Weights of a small transformer language model: 9.96M parameters, capped logits.
MLP neurons of a small language model. Each row is named by its layer, matrix (gate and up: input weights) and neuron, and shows model dimensions 0-127. Each number is 128 + 24 x the weight over its row's rms, rounded and kept within 0 to 255. Numbers have three digits each. A neuron's up and down rows have the sign that makes its largest values positive.
After each neuron's rows, "fires on" lists the tokens most often at its 100 highest values on Wikipedia text that the model never trained on. A number after a token or word is its count.

L4.gate406:122095125146105130106090118186136154124116120160174123146103133129115106113131115112139142109143127132143136174140104139121109139132082142135171167121107155133120094108144148127133169121132116125101113116113133161118128121157176127182132154127126149146121155163152114174096138117147164166105125050135125076117108148136125162112108146122155087155099143097097145189116144067131093115135
L4.up406:153118112164162136178170132117142150127181151146179132117117083113105104138119125135156109137143107152122170153102098113110153126149131158125150121103143114140145113139105114134120134114120152147118168098138096154134114128207138088120138107133154118115152121168143161089161140142127143141118128115140107153100125090133140121132099117141155145107155154159129163122106107164073117148116
fires on: "on" 15, "er" 12, "il" 11, "ent" 10, "ch" 8

L3.gate349:124135113159160127076102132133125124136155088107139163116137160101148116093097119097116105088081114105109129125115151127127109120110119140132150131090123137134183141195128121137161138125134140169105124184097156111148164145100118142150124111115113143114133140113101105116112123136148122182144145148145128173099162147143137159134097116125119141133107155106127129144109149145093085109153
L3.up349:122107119116118192106127123098076152166119158140208128141133167131103157138136117109101105166116154130151128117121114120094114152113149115108155116110107144132138114111161103112118111095160106104143088144117155134164104114138156110188154088129110146107091146115137136088143111136155135156087142167121138134156159110126093175138151181138117084134141132097141134153147115111140088150121
fires on: " |" 61, "4" 10, "5" 7, "8" 6, "2" 5, "3" 4

L9.gate565:144116113111108123144135118116126128108107110137119137109140106117099135124084117136140115140144147104115097115124129139126153143136175121089117143153108119118103144106146128174137113202097093136118123139137177104119173129153142135101112152126145123151128132098113128100120128126158122141133160132108104103096159168132130155120133122136157140119095103096167098140181091138128087107123
L9.up565:164164133119127132128107161146115118087175154123146162114144141157102133161126134113147130137090142132088162120138146150115127155097176115151135109121117178138116131136144110120143132129117148069151126107115101104106108129131174140170119084116130160160159151165106098091087128127135140127127133159094106104132145111102151124109116145160137144128115155195119122117134120161130162098118
fires on: "l" 16, " st" 11, "ur" 10, "an" 9, "er" 8, "e" 7

L4.gate14:144143130092090112157126155171147153138109111105101131177113117134113132127135111133128170157129096137090112112116114147111149126134109095135071128142137169141165127128133131109199160156153137100109134146120103121091121160131129178150151120092124125164114132099130127177155106089130110146099133116122095098121125148136127163129181142088129132134101091118143140093127122112140078112164
L4.up14:145123135102152124132121131127119116126137132080107114142167117114151138154139104115096137158103111106150111145119165112130129100152128142134170120139134152112154123109091115145163119140096118145155098116138102114153151121115131142195148113121142103090127140114083134108132132126118129160099157137113124136171120119122132149124137135097077131133153121142121124157145137080132101169124
fires on: "ia" 15, "ish" 9, "en" 9, "ce" 8, "A" 7, "up" 7

L9.gate146:131104094126165157151122114142173124116077122136082108154117122101133152154140117134143115150137135136117116136137083098152131145130103136164139064130154143139197075121116125149108111140144086166134136128105108152129152153128117152135125112115115133157144119187095106154098128141096103106117095120155122091162127168123152125121134125145133135115127143100125086111125155170157186101070
L9.up146:151109108118164094137111141095148084081133104174076107147124087150131145112181105118121134124114112135135141126072136136134107113145130085115110120142135126141184138129136107108152116099151103171151138131130125097136132141141105147112072146093120127134155076146141137129124132160096124143130149148128150120167066150076109091147110138081073109120129124111168100159164140115138097107123
fires on: "i" 37, "h" 17, "l" 11, "e" 6, "t" 5, "d" 5

L5.gate4:110124137075130111093135126083153115141105080122152132102110135128140208060098090138091172075123116147114128130130102122138119155125124136109116150156133117109096126101106079131177095081135102145144114138131119128176128123093100117176120140128073130180162119131073106163129103157127121121114164134126114134167130125176112124112195106134101148167120110154131129119139114122088093130142
L5.up4:102129154136158132109122110177131133106146146070165142141110124138168084122166131154096094146163103123125127122111095110124136108122149118125155117167100165138121113115131123151111123105143135111090125146096193118122109119162142113159185143147074108127141112131104128121125108147128145113110158144080118126155118099106113168155141127093111140149114145119164099181136165120104120108130
fires on: " " 61, "an" 7, " e" 6, " o" 6, "ar" 4

L5.gate633:120145118137143151098129160146078116131160138170146129149132145128089132185131161104135113142136137081120089090145115139139170101133160068156118133099146126110139124139124073157129069134112116100105101120142116163095139129119139105148144108185125108123134137142163128144119159120140145130115109128081131089179087101119105130144093107153129093109157142109111112132151159127164133105115
L5.up633:125085097144137130115129099103111115121103117148127155104126176091146123108142131102148099144108163130137116116121149133129134151084094127160136100132137087121095114175127144103123116131136162097154156131119087136117127111148153106092114125129089144116089154144131145166138127162091119155117068096129147119097107141102126145137155167146109108109128119115142092155091129147123163185108
fires on: "e" 25, "us" 21, "ap" 20, "ak" 8, "en" 6, "z" 4

L9.gate83:103107097156117169085083114122150131102187151156093125113118122135110153104102147142128134156170107115117159132149163134154102110085131125111094122134145100142064119176132115147104108166121175135099156115147124090084102152155123156124127139157132097171163101111131168105161147146125154139147136120139145129098138102121126096131141142119162158128130113127115127133122163162142124137134
L9.up83:138091111139120141100174101138143130137135145110099119154129129114120110150077106073172141134174108097109097124151103138129117126138096113098148115145148140138138132106181147094169099149136133136089110071106173141145143087115140113114138151150169123098164157097129101121144130115127103138132153168116144095131086073147138165134138111138122103130129114148121174136126111131118165098126
fires on: "o" 48, " of" 13, "on" 8, " |" 7, " e" 5

L9.gate367:140138125127172097105126136157126131099132128138144122113146172110135156133087137148130139138102130192113145125163151122131087149127090159133146155116108149104145124140169177146098116086180129130093095119120155127121132153101104120135114161161133107120130105112114102130126115128143118146080114095114130112166126111125143157122114152088097103097131085146072115108119112143106091146113
L9.up367:122134098086154146162070114128113145104152147162146120136097145111093133152118130132108123097115145141139175166138143122110116117138104124124123193147106156156101134096140114140155164103111114152101144137083117154137077092134149129082150112147144142129103104139117081138140143132114164135116154163088086140139124107097159087090131128146099129114146126140108106111134150110135115143171
fires on: " L" 51, " l" 36, "L" 7, "l" 4

L4.gate162:096120151141134121087114118146099119133134155133176131139116125124136106079117106131142130128187155147133125118125147096137138135152142132136116142102142127126115110109116133116136107080086103152109096143162094133184130135077122112156105081125114093134180036146114158129139132131151130119154116132100113127118134113146131138129102142117129112117137160160115137126115162103129110112130
L4.up162:132115142131138083119130120116094128144132118111084129137096105132118140116157123120088143117132187165162097089108163147134121067096136110141122156124097081155148132145125129115143135129121127112102114128130126148175113138092142098100129099094141165105131094132158118120131105109139163118175165053134126138094140154118118100114132161183095118135091114127158144080116156136104109143111
fires on: "es" 22, "e" 14, "s" 14, "ing" 11, "d" 8, "ive" 5

L5.gate134:162121141129092115133129194096138105142091111122134151139136127141109098124108143154151091140154096089122150117152145144126112113113105130097171106111122111164107160161168090111103145085134137158111123150104115145060122104139129146100141134148104116147095104153091130149146146141152151112142129066136100114107107131159103103115143113122142123160136123149144126129135178186109175109092
L5.up134:118130117111137129129152151142108103149128130166153139133151089103139116087126129139109151154157156160129105125153123187085144159113121136139143135086059118122125107139118140092123151124168124133116118156078133153121113133159107136146122121162143092123109128128128130131139141151100159113168165128165142060118124143148093114167116166152096108140096113157105148116179140175116123112120
fires on: " s" 16, " t" 13, " b" 13, "ch" 7, " pro" 7, "s" 6

L2.gate564:108153142143126131100129113096107135126117137116110135096153128120160174114095133113098122127094133152141119148111132125152068155117093129084109103118152118136142105103143141150082091109123104174125099129164121122159136108154102120142135135102138152131102100105110137112098116130142159146136175129094090159135107094118149108107148179188105133124143202165162156120193118128109151119179
L2.up564:126133155127170154097176073116108139125130200061160129152143121099155113141132142133115137138139132162094097155142079121121151144134155182113070139175150109155162149104109141125115153102128137130141136121166121140146074158117160128118117125126150145119130114113118171089137125175133132151089137149107114112114113110100079134097110104108089137134114128108153131127121123124080128131170
fires on: "ou" 68, "ar" 22, "a" 8

L2.gate394:166108148085149122066104108123136136141101143194168133156123124128124175155135114142162113116118128180096135096116128108130078154129089163116119101122142112139122139160112101168113063082132131110058112119102081146141140116139103160167121125122128136146128130121135072114099098085148120107129087144070121146133089125153136105151132144106108132104145079126140124137083124094167158121139
L2.up394:184099113117157119122126158113126183110109126127156098153144124107151100113116123116116118139104129137128128124187102096102152123113131160118124140123150107143133102167116104106134163119129123086094105094092123122110118139182133103093134177151128122125118148135171120144102150072156155136124136112115099132130134160107140119127131120122108133056143128075085145124118146128128168135150
fires on: " l" 61, "L" 20, "l" 17

L5.gate468:107108145108144136108098082147119146109107141164111135139133122152127145127130135131129100144123123139124154157092154077116149131121110133113130130158141146131130090109175105139155136105085120124136085128159127106128091139124138137111135113123125120111106151138107136122066182133130111134126165123084096118144105108134107145114132154121082124136173102123098160135124139118120141154124
L5.up468:141116131159139143116141134071107099098140138118129159114136152120127087101134136154102096155112149161144115111136124127122107118137112145097142050133115096135128086115155135120119147135141118180119159116130143103174118144159105108137169124162165139118116101128110085150155134141121080090154133179133143122113144099130147129130155114110156132111082139133133121116117100117070135100134
fires on: "on" 64, "l" 20, "o" 13

L4.gate298:099124129150139208142136160137145069147102148131116131141134123100131132110163168085078096147115131113124143124097120109091117128127141122106155152127106136114160129142119125147159105120155134110159101154108095127087120144091097073121105102125087118148135076134101131135121125156165138138105157120131130155138134117130142102122167106135134154127150117109093105142119104126121133100130
L4.up298:102135114127160139142126133126176105157163146136130142124133174111129160172107136106108093156141157131084137117128169084093117113143109146122159129149146134135125143112129122187106130166135140103127124171123140107117134137115114125089084127133103129111115112148115165135109150123148081141134156156139073122122128139147160138166159120144125113131121057123120087159130126179126093173169
fires on: "et" 18, "or" 18, "ter" 13, "er" 9, "ia" 7, "ong" 7

L9.gate282:131074067138133139126126098105112149146162131122104123177122171138115127142082120157152179118138135153106070127112096109130159130166097179096154126115116127104143108169086161140153110112157168126139107112119133145152130135086126134211123156127084131147132157125116107133134119135112161097103145170132132147141097096134120134114123115130114143125114097140138074101118106105119139116128
L9.up282:129122148118144123139110126131149101167109142146121161109118087168140121102101122121112118137147129094147096115131104089138156086108141108154121166125143146154127140152139080142129138124161064138111116147151157161147093120157126108175115102139133134146137158105153152148106119104134174135099126127126097121099073118146119091109110128145112178145127157129099122120150148141095139131105
fires on: "ic" 32, "ation" 23, "ran" 5, "ent" 4, "en" 4

L3.gate129:159093136102129138164134140182171121087147161133116123148157139130084139117165118153144127101108118137127152165119103070123127131151119125107043124134120129113125133126152045129143131107086101105138112117126110180134139134131112105153120144141113115133176123120108155107141155115118130095125178123110086100113123138156098132154157137181106125114140152162151116151163121148198122114142
L3.up129:175127138130175119146151128138114120125103124163108116149148128091141150117143141125144122136122146126116110107130138124151092085157116123125133116079154128113104133126122119176145171089134125147093148133166143115129121153147140150123094150117137115103162085085126110130130141129112124101119117128141143159164117143141136116090123136090131112105089098153115127152172135123114181079133
fires on: "r" 96, "l" 4

L6.gate147:149118102111082123134132156116104167151106133138153121127110111107133093171142171127090129118122137114122101132121098155131082125144087138138111141119180135154161125109115089132132122104135151156143127144123156119154146130129120096088146133203095139135100115133142102177126124152144127143113113119061110077132126126103145119135120138137116113092112119135134141119121118096111133108125
L6.up147:144160084110147182139132162113184125118087113158162125117131106070110154114119075099120131140101128138129164153122115096156114122102112152114137133111128080125139142122157114128136100110089169141108104149131198137144125123108106121144110150180099105097106125105142102157111123127108134127127148122091114124149123106196126125154138105104122157127092132156110121095103133120122116100132
fires on: " 18" 27, "6" 24, "7" 16, "0" 7, "is" 7, "ak" 6

L6.gate163:141088111098149155144117114136130136119138143117089144176128135105149130135116159137141120172092108158114131113100100126101107130095140122122164174129100121124124150107112090140120130172159143144142140171117146108172139113084144161123123106115082118100127112120113168181122129076153154102109146137104152139141185130121118145113096154110154117148129132115112142124131129122118130117081
L6.up163:148118111108129148153143078139122102099095156105084127121156146079131123153108145162119110144122102143152122083110110107145107124132129153115135130116180146114137119103083109103092148124088144121139121124142084115112134111131131168140118103139101157115131122139081143132168124133159104119136103086147099135122120135157142145113101136115137099115155060140177112104104125137151126093129
fires on: " r" 13, "r" 12, "s" 11, " wh" 7, "se" 7, "j" 7

L6.gate152:123125143129103171137119125148134140131117153148093127153149131132089131093175129148118132146115120090093143151109164105159116147103121117117082134128100129132168097130156079125121148104125116111130149164170133101164122159155180162135160127161162094107118130105092163076104125096149133138123135109105105108156129109127149179092122133113155101133118125126096173119159119115110121123138
L6.up152:145096143104151141151127136124106102149139139110104194104101144128131103112089144112114122143051167149126133136115113114135103074130110165139102105159106186114104125111175085134106088119081104152128098080140100105112153135159113129124105099107106120115139114175161109126153120148122098129118129150109081090107159137146112131099133142095156097104111079127101114125140149112109162131140
fires on: " r" 52, "r" 48

L5.gate74:144110097122112161164082083087142105114111087182108151127133131092142161124086174140143149157153154104145123140146093120135123120149109116110173167150153091099126122159156147201136096139134104157140117108077111104163130155122188116107149121140153143192115133120175133135091132166136178130163134115090119145104112106163136160118117149128162128116122133130148132117114092169126132143098
L5.up74:091120116123120092128096128107107147133165151124152160142091133123108114141099095129162150159145144138142120072135114136126118100120119096122171109154111111117117160170188148185174141151156149145133134100143136172168108140145140150187132103131103162159139098096152134118117146153111158168115143139076130118134132096158110152119142110150129118128110131136097119126131106139092145126145
fires on: "o" 45, "ran" 42, "an" 10

L2.gate89:148140116113102094116155149135131139107090133147085062090147126128131121129154166129093144142125107128090068080115157121124109123193121137144121075132138088093111106130118124156144153121153162092138160166110132122148116107151164138116116160157145098133139137141122148109149142086121147122124104153124124133139097135101109159134105134142105199121137143108103131053126144112152089087092
L2.up89:132092124149113111127141124145134103131146110121104133127150169130119133177152127122193083127135140103102128147108134108111106096149144114142123146115132132122110109092103105127166142128107152151132088132121103103124099098124144121090133091120094106141105153133141136140109134147080166130141174130149153111123102098096127115134111143151097159149117141130120148120127138174132102109093
fires on: "e" 32, "i" 28, "re" 27, "el" 6, "k" 5

L2.gate115:135079108133147099111101120150130123121108124120130119138136096120120139110151129117152078103098131075127186136128133178141138140122126149172089143130168156124090152150129095122111100135163166143124160147092132105091086113142097069119106133117122143139121123115141183147122117107106157139157137148112114124139123115116146162094151093105143130152090122137152139140146148132137135130084
L2.up115:124079154096152111087135130156126099107064149129150122129157077169123125116132083118088117159118151130096121099127133178135120169106102113171121113108108160079130137118137121131126117157100148132097124112118134186106136097141123097144153128198155153149104113114162088096126140128130119136114160145152089079080133091139117079085126097118127126120098126103150130142134134116136119163113
fires on: "l" 22, "ch" 20, "um" 17, "f" 15, "s" 12, "n" 7

L3.gate1:136128090118135160110129146116122087115130110092105170177123115119094125108144123147147138163115138139165149168126131160133109122148125132122146124126111153106096176148127111093120120093131146127164052155079099104116168094147161155146135118098111114122114127131130122134139128125117143065128147166113149141146145124134164144154121160127123067060171117126133153132097073126100121125149
L3.up1:149106076104145108065104144110111135108144147129132144109191103127115117174135076109119174124168154141157119148133072119106127158097135123132143127120167128133134122138151126072127117160111127126113124128108119116123084137117156182127133135151116151110117135117112110098113132123092150103116200156164130165152151133112093111160099103128119136110131141170130113106136121120137095109195
fires on: "f" 28, "ch" 16, "e" 10, "ill" 10, "y" 8, "ong" 7

L2.gate84:143135126169126098141128121093144138159119171155174110137133120124135122096134123141112148128180077098123129157153131122146128125130155123141119179140099121134144148104131130092148105145116121141140132109102191117135142153123111148172162125132125138135143137146114110132084161127158151085091105137125097099092114103172172140113121078108115146106147126061124139124154145103074110137109
L2.up84:141145144156110135116130190072099135091089129115147138177100111128118113126122114091151099149126124143126119105118119146113129094110138141112144130120123109090131058151083151137130159150100093130107067131132176114131132129098131123186169096128146112128093100087119124167125126131141114147079151143099098126132134129122150135138116118143119134153145135143101165127114092164118130169118
fires on: "f" 37, "p" 26, "ric" 19, "v" 7, "if" 4, "m" 4

L3.gate17:080101139142080110074153122131142151132112119145133103137146115162116141166153136143085100192148144133126100172082115066099066133123103116140126147146149128118134123109070106112140135148147077135129109168125153129125129142118109129122142130110137167152110092163145110138124149148100140111150134135127125110137146158122113111102125152147087150154133106122141147131155167126149106146208
L3.up17:097146145140172125110129142135118152163114137136113172094148123100101169174139129094110172132121119130130141121109129096115149142116112144148123121152053087133120141132143139135139187146130138190143154084084139153158109134171100130114176110122140128151110120110114136149130107118156177106160138155103130105114108111127118112118137146159113133163077176135148117081124126153120115134139
fires on: "l" 87, "u" 4

L6.gate202:149179127095149110117118128121110110153132152117172069114182173119161149139094112133141134099134120159104120149133149140126141117140137156108162112113125108149102094100132138180143131163164152112111120150114107137108101119105134086120153087157139139106144118158136130131157162130130164122147121101125123082162122105124145120147149097104171127086136105103106164128104145125144102114103
L6.up202:097086122146096137132153129137121137134080134148132137068131127095104129157144152122172145116132126154095115092129114127092139111107119091128122125096109139163089143145142096126142133140155139119152122166131084082119134084184113104124110134136100107149093114125112141111133096151118148117145110140185130153075132135089156116154144094109105127140163098156107141122124130149109092103085
fires on: "e" 92

L2.gate112:103147123123120160093138146140159114108142148156146128120142117164153091154103141148111141171187127131128155151107130162139128150107162133183189129107120114128132067126100129120149102139147115117080121152140111169137124136154133102151118122165170113154116143148165147148154130109113137163116140110155118128131127117126145164151128167110154115123096171116142137163100156135132117121121
L2.up112:149147111100130122113099105100092170127094162117138156108087124101118159152147136169132127108133175149138158124158110129098126137138143150166125083147137134157104104079135190104166144124139148102146132089165113125106165122170103094148126128130106118123123157119136114152125142108155147157135142154101075132114133121128153120086138141127136092141115133166175146154135136104080134076127
fires on: "il" 68, "ch" 12, "or" 9, "6" 7

L6.gate154:151086096127099143150112110131104156116124185154136105067120093161114158123097134123095088137144142118125108111145116129116093169146109153100117129111141121114138148100155146127190134098158105127129132137144128107167092190125114106138136139129069095081130076149153117096140127113105176137139138148117155135093103146139152130128152134123133129080103139101138147128119120117140123086138
L6.up154:178161172146133142130138175136153107145124118100109110121097132143132131116139134106149140119128120121133119120084134123109115139098115148065118169109114106129167117122163159171133094131086151135134091108143117103120129135134085098111128152155110161152190145108110098130131106144146124112149156170102139147153125138160126127138099164114125101105119112109109116135130087175100117110146
fires on: "ar" 64, "7" 5, "am" 5, "6" 4, " 1" 4

L4.gate190:101171137092148103137113119149134145152157140112100114088115175165157153175105156136115121040119153121149130113125180140122109133084117151112150145124091143130124167127080142135116122139118107117139122166136173087134170091085101105127125126112185142139123124145143124104192161098161099067111145158130142086135146093109133168133132133178145120102140128134153143166087086129102099135125
L4.up190:145131101124120157139122118105184129104070159140156129154150126084136137112087118157131149072110149134152103108167116131112150088113172152085134116184070135151107166119112107107119130100128088169093094090134104135162124158139141105133131159143144136188174123096113125179144154131173128124129139098101128099118156109123115160160120125142098153129111129117175137175115127134108154151131
fires on: " of" 16, "at" 12, "f" 11, "n" 8, ":" 7, " for" 7

L5.gate493:114147091107112123121098130120169144163135094124135103157104129087129183127127125096105141144109131123147126139180141093171131117154113101140105125076126146211137093085147119127128131079112167155154094118113126100138116129125155102154115150133120161101109092106143159116106118143134125137132143124113097133113104145092111138140160150134151164123127157161091136081086058113122135133121
L5.up493:112087124144132116118128166110159140140127160126155179134110094132132116087087122171171131136151126102184122136153132128095142152100145105109125127115136121096113157093093128146158116119131110151125144143107146140156108131150143131132148113089054078147127053114145113166151128156119093195141187123153119144141132166127090145127149146113107116138114111113104138157167084111126140148124
fires on: "ia" 33, "a" 23, "an" 13, "i" 5, "m" 5

L5.gate498:124133091069125116108129134159115156175155184149144133095113125113151136140129144151126158135087151112069063113068113145127112122138098120100118097099138127148122153068141110102139144137128123136140138136179135111118143118109138173111165110132113135128109118094129121140135089113098145129132097114119121138144124103136127131160147151146129119101132166128114109146114141100100119149167
L5.up498:186151120144153140108126114148144126151110166113133130124153124126117116110132108116097154161160144128131116153091072123097127116143164121112169098123129062144087134166129133159077142101129158130130158126166123143133118140090128151149072157123109156152148057126125139109127131125121114142113133064120132115118124073105102130098122104108184116104123168098162141137130135115097116148106
fires on: "nd" 26, "a" 25, "=" 20, "g" 11, "f" 6

L3.gate148:167098152111078139106157098087134181126158072133182093110138103106138130107136142104139113129158116109117144153138154135149069143133153119134165073152125148137143113122167114145078135124146112142134095111111125146137109129138151136108121148123119142102105148139115172075104174123146115074109106128163114125151120124169124133082099160130139125094137120145131151161099145110080206098099
L3.up148:130101119109137140153114084099113166081133107104145150150151104091166138153135137108150124139154154138204126154112132150122075101137081147103082091094085130103095067125150139131152116113144144094126123133117132128152149131166128138081130134141153119136074127197142154152113135150178085111112149146117128147136127134117113112129139124094137127099084134081154175147106127081119090131137
fires on: "6" 71, "on" 21, " 6" 7

L5.gate137:156103106118141160153149172116146138111110107107139112134104130086140125121118137099171124145118136108143110195080114142110166140132093139090118111115118129145131158149140114135092113121169134121142130097131177095148145120138147176178082157115128104144116128150157158111109186153092178096132125171136096134109153150093125120111120139132104125134117169116116121139175116127137125109096
L5.up137:102065068140148175156131109118099131104128126125145145143142144189126102158154137103139119137112116126107097149139161103102097159082076152162148157112100111110121131103157159146147141114115169142118141135171103140098100104095132100146125131153110101121105150132142102152108136159128156092120107071131132143123137160123127135160159156140127180141142151156115116104108103108111123118115
fires on: " 18" 51, " 19" 11, "st" 8, "X" 8, "is" 8, "nd" 6

L6.gate169:142133119147136126202077111121127175164091144135123159106125142125143169067138124103126134159120092124158092122095125127126112148095139136104143129072141115110129079142102094144143160121096111135135141127124157147142097147125073137153121164115151123119139166134132073101103113124103119156173123134119119156182113108130098130117134129150109136072114123113138152126077115126114117109160
L6.up169:118147089153105138093132158170102124127102127117115156103168075125124110119136087139167131075134139178120127130122097114141103123130133123143168153141138145126137099108146138116150149115087112176141103070132122103123139144144121111145121167138086073126156099112156124169187125127135136107140130103109162145151148099131171114153109151126130132131163120126108116109111107131114113087168
fires on: "am" 32, "ar" 16, "il" 8, "ir" 7, "an" 6, "m" 5

L6.gate101:149177124126079094139147143124095110173150131136123108150089128139159118131109138168089107160142160130162129129185164177150141136136147131134142160104097142135119092139071108127150074136111107135107129144144122139186135163123152098162103125092086125179167116118118155126106095119133102121087118108104113147139151156158118145121103134138134138130125132083161164100088148088133163144110
L6.up101:130144080135134112106125159124146130171165135139119157109112090148103118088109110186121139138111151122094151140158101148147085114124131146149080139095142113110128096160118165148109093131131126140096143148115113096131172117143119099188152097141119150149110145172117134127130127128096121139106134152098117123116118161141141120109113092118144140093103130102112145097130092108088146123078
fires on: " it" 23, "ip" 15, "y" 10, "k" 5, "el" 5, "er" 5

L2.gate25:118139094157148138125119136112100067130137115112128143093117082158116121098180148112104153102134136136103112092120151121211130144124111115134128080123106125127111133145149126143141106113148157127113141219115091144109143109078115130095089095114109139128185103150118108121120118161117116145170124148119091154153158110117137128130102138133127096116072131121098203117164121088165132099142
L2.up25:133138119105172141081130111134132118113147103158119111155111140144143134117162169081114110115112130154142143081153136121175117094109118113132119117160191106105156141151142127164167129155113134113120105184143135130127113158143113096148126096104107122123164132168125129155121145127129089156146138141159152110139117125168095120135124113199121084149098112153076128115176118104122125100169
fires on: "ong" 53, "ing" 47

L5.gate193:157118119114094141152128127154120137111124134109132170125125085148186136052116138082082099112147099139091124087101131133135121120128118139127168129117133112185114096141133118097110126105102118137169124136123180113149121133144124175171106136128158126097112116091119136113105080129125104086149100151132103149124122174119084163125099130108152139161117141163105123101081139158136085119150
L5.up193:140139123124106148140144110073110124142121159120129120138119142122110128147109123089153163117131105155157127097159127090089076129156112111128127112132129138153130118120116112139141134143096159159130169139153161122137163106123182155116103148153111152087086096151154148072104142105144102102115094135150125132169142157133140148117143106095091147106177178100100090154107066142109085170133
fires on: "6" 24, "2" 15, "3" 12, "1" 11, "0" 9, "," 8

L4.gate427:124125156110137132100152150092121145116139146114140116051139111115120184109124103129113138134148161142079092142149156150152117145088098134149176176097116124126099133138109121085132140154124165112133113132115151154111123136138174119129097135110099181103172110104120093133138124111142142144119146122104108093147164156180134110133135157149134132104126155153147109136156100158082111140162
L4.up427:137129142145127165138128138130147108138126094106104132133133113094139121121113172098140151115164174139163082131131102113113143133103196134123119145150145168111103149153145096098141083161115142088114117115073136174100133157144137133139119151134129162122124120143149107103136158094090133146122190145174140131135126139141122159098110098130110114180104074162139168130154106144105117096162
fires on: "er" 28, "ch" 26, "y" 24, "ate" 10, "a" 5

L3.gate440:130112135152145142176135127122136097146160149113166124128154115116151148081141114126089153127093092152150108105151137140122157159087116139151107104105127127150140177123126104118184103090180171126106119141112117196142105108143147118150126108136105155118150143177113115057087128128156124129173150182140097129119095146139105107158115126109076188153124126132090142146100106175145091142104
L3.up440:126110126149124105079121167099102154107103124147140148142129125103094123145154145155069161152162109144088157092150187124108080092173170177139157138120121120088127115162100151129123119139109130147144127174102151141107141113130132119169096111140096133097133146101094165169122172107156125107113112155116146143154126139120126161103107118115137110153145135133158129103102119159189100153124
fires on: "p" 55, "s" 33, "f" 5

L9.gate258:165136123087119115128160169146149126151125125119159111191106113129129138127133108159126138119081180137117097161122134147120125131100086127097157120176098125120126098130141119112123077134162134111095121132108142105137112173143131085182127128141104150139127133145139131127153126128156125128105114138109127080115086160141108126120137152139152161143119114139116141155118143100110150122111
L9.up258:108161134168147119130134117095128104115151110147100141159114089142153168144108156135129116179172121156147154166096140143184078139094105136152171108135121137127148106136161149136145111138135150133085100152164131137095166115168167163134110105131136141103078166123130129147107132125117169129108113077139132117089124132126105094129105118136144119142123128124090154101111116098065117105133
fires on: "im" 14, "k" 14, "o" 10, " it" 7, "ing" 7

L4.gate587:166101141118123110124164102082107115105097138147142127130080139127140145126146132117132153080145124106126084089102139127119151137103139129149140117171108164106181105102078167083176155134160118095122135122162098127116158118130141158154153111175142088163174111091097158108094132098149166120090127132112146104132100104113109148170119143155119147123134132122123146074154108115124141124117
L4.up587:126124124108137130170162107146124121129114136089170120138131089080135111152079108146132156077084192083132099111153127119110144123139140122091113159125096095148146122128134116107147116126130107145165108155103131111148140144130147100117132132108136144108165150115143181184158141191157135090108156151089128104105153095110125109095145126106109141163115130106152120134143113126109143144110
fires on: "n" 25, "at" 24, "f" 22, "her" 6, "ed" 5

L3.gate58:148132139090115144117089122112147172106103077127165146105126160140134081108156084106150131129132153166121123160141101088150093127153166122102160160143089131108141145147154165169136120140129132165168142163078155144156113106105165117152129095121152106170133108101106115107123133163111172107114085137092123135163149130152114150122109137131131108134159135117105142132100154130128124154138
L3.up58:119163192096121195147116098112115130110118164162147110142127124142146126135112128129121083108141129174165080154155129131132056114127104117150120144190080129137151137081113112104141155136133122166137091105134101129165122160145128143114166094128127121136146148085155091103126180168089140122124141157114139137127148124136089162100123121102103102130168097061115111131128098104089143091135
fires on: "8" 36, "oun" 30, "or" 10, "ran" 9, "6" 6

L9.gate235:144150123120143082119078153155149105146097118122117131126151084109144150070127154115148145148092120122102126104111150158145148122137109154104139107165098111133148120091107165121139157092138134120133150134143166140163184120119148108093129144146132125105127137157144100126104123167139126109113139160133133088120156086129129094087105126150119161109091151160098161114167133130119122138132
L9.up235:109136173126176151141161127144131142072098142114116163118104112146187132120146124153135120104159184121125176109143151142168151134138132161146126154162139113118157151111075149107141121117130128103107043087145164105127133158130129129154145092127124119104158100116178140176098107136109127132132102079122111075151076117086103087102139139116119119132114136144158118095131127142130147139150
fires on: " is" 31, "'s" 14, " was" 10, " be" 9, "ing" 8

L2.gate358:166099101130110152128114136153138098137152123102117133119117126135102145130117116122146144122106181171141140116140179129105166094143113131167143099136123116130128104146155106150147134145174108133116072105119143149121120142144104127145158124148127136145093140104120111128097127141131136125121144126122112094127134129093172114103156105143128152099145160142115116109111091146134151141129
L2.up358:111119120085117122104103128098124136160133099139117060128150141107133104144135089088136153146153099131130180112117132115140140150134127115133098140143092131130147129171142109129150123128126131152145115108149111086113154163090129134183165166110115131179127137180144155105158129077085125158099147099104138139125121111148114130139122099133084143080157129151146106176113103163129110086122
fires on: "n" 20, "i" 20, "y" 19, "b" 11, "x" 10, "t" 6